config.yaml
d_model: 320
norm_place: "pre"
tie_embeddings: true
optimizer: "ademamix"
lr_mult_o: 0.834
lr_head: 0.0102
schedule: "wsd"
decay_shape: "sqrt"
seq_len: 1024
z_loss: 1e-05
MLP neurons of a small language model. Each row is named by its layer, matrix (down: output weights) and neuron, and shows model dimensions 0-255. Each number is 128 + 32 x the weight over its row's rms, rounded and kept within 0 to 255. Numbers have three digits each.
After each neuron's rows, "raises" lists the tokens whose logits its output raises most directly, leaving later layers aside.

L8.down1137:151148092114168127144137152137144134181094090180090102105108158145135128160109181091149180156099105171087133145134138062175149156140106106106064137085114097090079084167126082152111078076096105143082144155129116094107172096066178126133128098123073088115141184184085100154087119125172177117166172192141150134111131048166134175138186130131119132136150146112109112116127123152100122123095053127141164103113135114136118150155147078102033172114060162089117159132117086058192113136122108150167134096169082106159196126163152156116184123127079096142093142126166096157064121134111117112163118120134131064105155164154096132137131131123122099146109132109135111160180171125203083085087105129151109105128117108172151136173139104102113199162113167066187124182124110148131164125116133
raises: "\".\n\n", "\".", "\"\n", ".\"\n\n", ".\""

L13.down1049:176138140163135152118140094166123118150037026121182115209079077136129152135071129108203159112163136078140149156136093147143102110112045158132119143119093106112121125118137110143158145111129148161059125146123099117171152125132139134195122150125119111105150135128059139144134092120134125134126156179090080178099162255138132106141112123139111174149137166122107156114149122130095134088151104172086175133096125112124114214136126139073106165115144035108160143180138185111137098142132105174088154076128105079100125071130150062111142087109133119125097167110096130108107074159094098146096129124172152129085123070115137132077103140144119130113114138168132144152178129116138106062063110104168111159128208135158145150150137125115143127141102178118153146141159158124152142114121162
raises: "2", "1", "6", "7", "3"

L10.down1261:133126169134179091114137153153099106130140136146123169081155168092109090065116121126228087099113123099143150119148138098097103065081097168138110102114213126129097091165127164137099107120178142132173217096091138108161172117151148088107121059122095138084164135068214156126065126096072126132096085148135111093088126176154110219141173146182134069096124139114112124113153123102103126110098122086102133170138150151118141117186161122135173119132122140157098101213110111018117114182114073094166157139135159148128179073180138128158136137146099094160108183105133139112113096108023099129174089158129127162133117141183120129100185118104166135127114170176135146125121136150181144086109139137176132162143149097152158115153135066131153149146115160088113096129123120148048138108096126
raises: ".", ".\"", ".\n\n", "\".", ".\n"

L2.down512:134155137143080188141130144116158134132154127158170091107124205108088130154152131106135147138091162127097131132140103150129122142099174110117156133152134099086130189131174123128109129113125147145255129113139147128132066096064120136125127145119097090175118016153013124127087139105121169133117152149149159063107096238111116144112101101092151160157128142142104189127125148144127117157118086127144162137150121097098134217145147157145119150142157128085161065098208145114163088089154124100094156107120095143131138103106148087159132109112153137076110128111150132151145121172139101160154118131128170071095158196123123119137122147112098130093122121130187255118140119154120126092147130128171107102136139090117152143099105142123129178109119124066144113091129156139118145134123154
raises: "|", "-", "====", "===", "Other"

L13.down686:103083049060135131136142124170118109149116083130084105184078149097096157136066194147099156082125136145104158159129156070137114155142154171164164130123156099113139040121142132106129162114084194163115124152091087120109156127087113091105117134094134189137120156099137128124118089141170089138089086126126127154094104143093057123125162127114192110107142154075156153098116169114134143168170104168120102131138163111126111088106080109157127184120103177101147150112133144083117128120116092131169136109146175160210196117066105117163161140159077099174093159152114169136134186142110147110168107113178149128126068119104087153079146176143171167099097167155139158057103129144170152096143124059119094132132130141108112103164160082137097089115069134123138124164137128050190118097151069
raises: " to", " for", " towards", " into", " against"

L13.down299:156106137092153070166120170106128073090124142100157119134148118118094137118150121113179188108165163100124141148099155116117151109104081181183099100119157199110157131167149127179149142106100100136140135131167115097136124111138172093126119112161072166117161120118101138070087126094194067117159119197157109140125065217131134133137175120121149108137102170113133101134170077129124121120107131077151070121120188170136200119109119149160118132105104157164087147136100131116116089179145078171148121137158117124115127057119131111050064090112124133171162162166152127123151162100109127111147138090072132159042130146164091171163161123120141157078114175160098145133169150129158108052059141144155176170110144168174146139168129102108167160175053099135092108207105133125048154118100111
raises: ".", ".\n\n", ".,", ".\n", ".\""

L10.down4:112163126163134117126146147179171070118084084140108116125133147094130130085147086119077106090171083135180103104143130135225152165110094076099144110234124054139082100127103159142138129121172113156081146127175103175072081119124109106135177091088128092125097171128064081151125066127067145141145155086105153112147157107165187121180117085124118177149200137151114160134062129147157146114191124141153131147168103115177147071097069139106121134116144117067148131132137125086109105185185094106112106093170098120199123106160095163147126131181124151144160167139114147102137129152091141148128158170180142110109121153153171144138141141145048144115129089112164110122127140089156172153129137091141099120156107109118170119053107095168143126104174089114078109143157155076114142135159118
raises: " one", " an", " its", " a", " his"

L10.down121:132114133118112080088082143129083138149086059130106112120076074122134140092138130137136112129121148079176147174113116137169055147096136159097127148109133164153137089107117107123113134139069082204082103108152078138108135131086130146150148131131137071140131128175093136096183087117127164141131122183157151150139148255146147107137145073101110181135126168084105174109164147103100119051164161160127160149106203127131142167148159124112127151147126129168178122107159124124050150072134123196132113127145108121067150094134106098131180130132089186134201127097084095108076129139037158110160118118166130124116102123103129090116171125150138090154071118162126092102107155140113109104135106094135165130130174148121134155153117179098121097208068094116155143144144110066111128158147098
raises: "0", "5", "2", "6", "7"

L10.down267:110204191137103145118131105135121083121113155147153161123158117122138145164147116141155068103163150151110126115081133103130192117102147066137098091122110150138105135110137142032144167147135148138106122156135124123096196153147130138151125169144159129142104127111121155144071107175068171157120179110185159103134178134126147112068165106141130120131072120118100145171142125102171137175096084082081112157159098113126189120176120113147138201105102064132153108161133092156111101122100190138147167121073064216070120101147079074133132167149100140144085126173168072159103149076151129144175125121157090138149112080137197126169120131102144063190118203112151108091104130157087157182072099119113100149104141129127111102081186110148128134142153081165154201169120082157182118143112149
raises: " Pakistan", "istan", " Kash", " Raj", "iy"

L10.down1225:107150133130140099140109082129155118077141086081087116131107129144116082136099191157095117087080087149110134157140144120124104147089078164130150052153141098180141102139154115141115178070188148104130101169096058126109149120047188140185178111126120049186147130140031095129108166129106163148092105155097149115129184116170111092135181165059159154141169158151139134138070139147102100138133081138089048148096143143160145141117151119126108105134135132146092107135180125187124130134152123124162096121125190097136163149109133083093122140192154082113118151181140108129130098075143092157075208135131132159102121126152173143133147160144102084131095121135161090149103130094173117158153145118181142076112192150125116136091117108179119086093208112163175110133143161135088117169132097
raises: " a", " an", " the", " their", " one"

L10.down1085:129179164125139104154127109116130158095123098148140142125149127054109132127125116110170106127087067153163182173155156073151189132088086123135159085175166132163113181140136196113139094158173104122108077121167135173148126144128087080152168076150120136117100118162121166147113116124126100165077151104140171072099144043185126099159134108097137075133128101179152117138107137145156091143099149095094104105227174131152130147140122123103129104097150134096104172085116142138153089135093133119134109114141150134108040104133123146119123117181152144111125120134152185060139147097106131123163096123089107200106153161169090122139182083168103153067134146122097151101125054140175130113115141171109053121138083173101161103093069142169131126148177146101112135168158126165141133128170088
raises: " a", " an", " the", " its", " their"

L13.down418:100114083131110162172162134174090103144119079107114081165104100157155145128101160081205149100072135096092110164179080078156140119093149175114118174163087094130126144122156118047127086121074120152104206138092105151148183121114168115171072111097116166122076114098127170112155146117153138153102185141192123141108115116168076133055098160133141118115145185049125135148104168133122122172135129115145115077103073087143104167127084119146162157073085100106163119145119147105165154142112103139122092139136074118112123138079058158150084145089140112181143145134125147138088144217131133136136192118142204116189095129110156157127115161057195134070137121120169173134159136136149118057089148109158169148118162099161128130114124075097123162136087144119119192107077157120123136140182113
raises: " against", " to", " for", " towards", " through"

L8.down1253:131160117131155139164111128145122093068155111112129165129134132124120117111130104097185151142126094163102169111143145109169150171147084144139155146124062075143133126082137150133086138115145137089180162106158057149043084104086090156132178138078148108133160146150062098134131108086051124145070121123125226093142148126171110104154104153102173127148155087185151122084078075200108129094136097096126122137140165156117191153056127111188122136111079140064050121128171136167133129156138094096153178143160054134138149052110120124138163116135088095096156146146151158100170107069114145122104175126135161154090144145111152132127127107132138093125109135193156129082157132102133128088169189117120156150119187156160183154158152109186111133122206125108079098117151116135123122116150126
raises: " it", " them", " him", " these", " this"

L10.down756:113157098128139141104130108124092138086170140186089159131118186141132105072152085129124097166136088144143058142143121152132175108149114132122126131174063105162152141121052172127103100050156099129114139137118061164133122102131111095129177116078181103162120199119113108124083163107089154136072105140131135086188217120168121093164130104104195137116133175149138118104048139153119118121125100130126102129136131222160102200096141085138168113130120153171080169099180083131115085148096101117146130107151114160111114118146168133141152177136124146120114132086167161100139130175089088147085181113130118147174121114178146106118163087153097153124107159110112117084142037155111131135120194128176125142109127148139182106097127142106158121101201086115071106131149133087144067118181094
raises: " a", " another", " an", " the", " it"

L13.down859:139143149121184137122102161103126114086107133082113097115184116126164097069112140055125094136178100130123160075121136076108131159125115136065117110165160079123149071144151085133104107127127161112146176139196167084145137170097152191119104071174077103109116146152192200134094156091142192127131107139180106098137125153147166090211063130147149181179118118154115111084096123147049113044122103117128173124148135106104143127160105115147056153064122137121137118107136111137195108124139113131088132145128103121069115132121075128110154148219126174133172122135150101119166168134104116116121137125095137125111139171123153150110179157152110113103135111112160139166128109159151074150116127063087099117117155172127089102164138208096143171144117113091208135117165173204089114091120060
raises: "\".\n\n", ").\n\n", "]}", ").\n", "\"."

L13.down44:173159137137155051053127144119147085081157124123111123112098140156164128092165147130141100108131141116127097143098165128161114106090116139167085155094137131120145121101127177129106128136172099145188189112167111071165122079128141106103155096131113154114142173062166118083116090076113147104145148155175162146089085102171118186125101089180169053117125123094155078087183193151119132083140130098136146126160108136156068187121143154145116109117133122166117110118100133132064141179156128132207116118056160096095104092168133125159081144137072135144168154172133168145166188084101070141122147132146135164118101132159130077111144159082125088133162146134129142125102108141129166112042091158047151158142109135173171078120162070101221126105105105114155117136082117131145168091050131
raises: ".", ".\"", ").", "\".", ".)"

L11.down106:057054081123154127137130146087128154112101129150123139163107155129068112122160158124132136178129106191100113097117156135088151162139088032066169120129134096180111081094126126151128147100117137112168136160116076180132146119093092109156163113129150141184063120088110078133145052128094120177107144117118201107117192036159202146165099199096190165088093133121163188109127123155120127062120137151174094097138089169139105202162108162124134128128127134122094153124092160146125131172199039114146081115110102104118099131088080106138154158157130170141157112117148124115093144131130141092092179148146124158132068134130159142182173153085068169038143135140151149139115098160114157119094176110135089122074144152132163150104110148150137107139147145130105181145134121136128107127190125
raises: " an", " about", " a", " the", " its"

L2.down344:145111065144096131027117145166130115098129103142123122099114109103070106129117090137181067149129178126124231189105110126182143157118140065164124111154123098169149095153136132094112096125182132130127170090129085211110111116096083179097120079083063110153122199130097130129134073065107121207125081153143148171150127119154099071184125116122117115144086132087114088136094124135101136159148077142101114128137150169166125199156130114121178137137167091137113129111108093179145133101107078106110130134125087123103085181111060100104164098128152149035170133122120120146150152122175143155205104138201103165132186143163086112132160123177126122165140139151097111093089113187150094078165176105164088083130158140130136128106104117149144093064173135081118127137133133129195116111129121
raises: " its", " their", " these", " this", " another"

L8.down333:084141106114193083111147135130167158075134106105100156128125193113088100087161098107142140146105038161140187163155141116144119134128088084103129125105136103130139138122193131130093098189122062116155114110131093225065117056138180146142208106113146132172093162184125094081128093161105121133083170151148166118118159103143134107145070168094143113148188062131136115079138097148124159084118100110111155078114167139123190180047067115160126135099124123111058144099141137179139120123146066107063129161119105110105115111100084146149120192164138055122144108122135158108121140156113169131178146093147156154126151091173152134144139147179136149152073119162158175067127138154097157097128200124192078119114167132134134127139170177175113095138173133122095115127133109174159144071179158
raises: " their", " these", " his", " themselves", " any"

L8.down757:144114215156153097152114126107135099097126176160148145135122068170114133116127082044196094125161090163158183061137181115067106156122137106039130138142089153104136075129147080154147113105116181109110143060099132098075180118143202105123142171152097110097155093092192158140102098122154171158133145099122100156154131170164109140121123124146140094149169092114122180106144151140132081143124126076142135088138099104152128117154113111105102203137109133084099135118146067073194118092127093088130066114144132152126132141145138164092104135068119122112135119092142083121132143168180083129114140117121069109176143156126111116124131094132121099150126146148102184098127184120169067094138153105109184083112164064181155147112095121101100126135103125159158173163129132135128144186099104
raises: "\".\n\n", "ev", "\".", ".\"\n\n", "”"

L2.down790:098168131114121244139148128151116123123117112150195100110156147135054139152136134127154161134110148177116105100149102110130150129139106112126163138137146118126103139119156127134126091134117148132250174117151131151127108130072133148097138114131105141131133000148000124164122121128122147137088171134134132047138146248114154132131091172118129147119114104142115165124140107181132122116116077114112132144128084111096143255110125135098146115170145145141129109141161123165159139113155131103095151120105099137130132087082099140170095081140164110094137096117134116149118094137139154153149095111105134138057173158104105131154102106120119069086128148159115255114140092152131115116122122144121116124192140119133175152148126167135140141109121111115129114071136124121140125135112154
raises: "-", "===", "==", "====", "|"

L13.down566:152066078116137177160165118155110090151109131107124108148123135104076129165135160092157092111167119159113086161186132089114117117116158134103093142120122142067071066148142206110088178148045145125104117126068144134128198098107139117121079096149205200104146095141000141092200094136137131137172144147165148150110101054132093106083135131158079129100114080079119160107080156128126134132095097161124088108187122130155095212113127069152190194143114151148205155137132134145171055109106127108090182137184109132107191146119077135131153119141109108163092111124168151138119080149182120119114106136131149140142104154107116156131151185097126073174130165058147152152106158094144118105163161128113102108122113125169089098105143080110130114095115114086161131160081087181133124098180090
raises: " towards", " through", " against", " during", " for"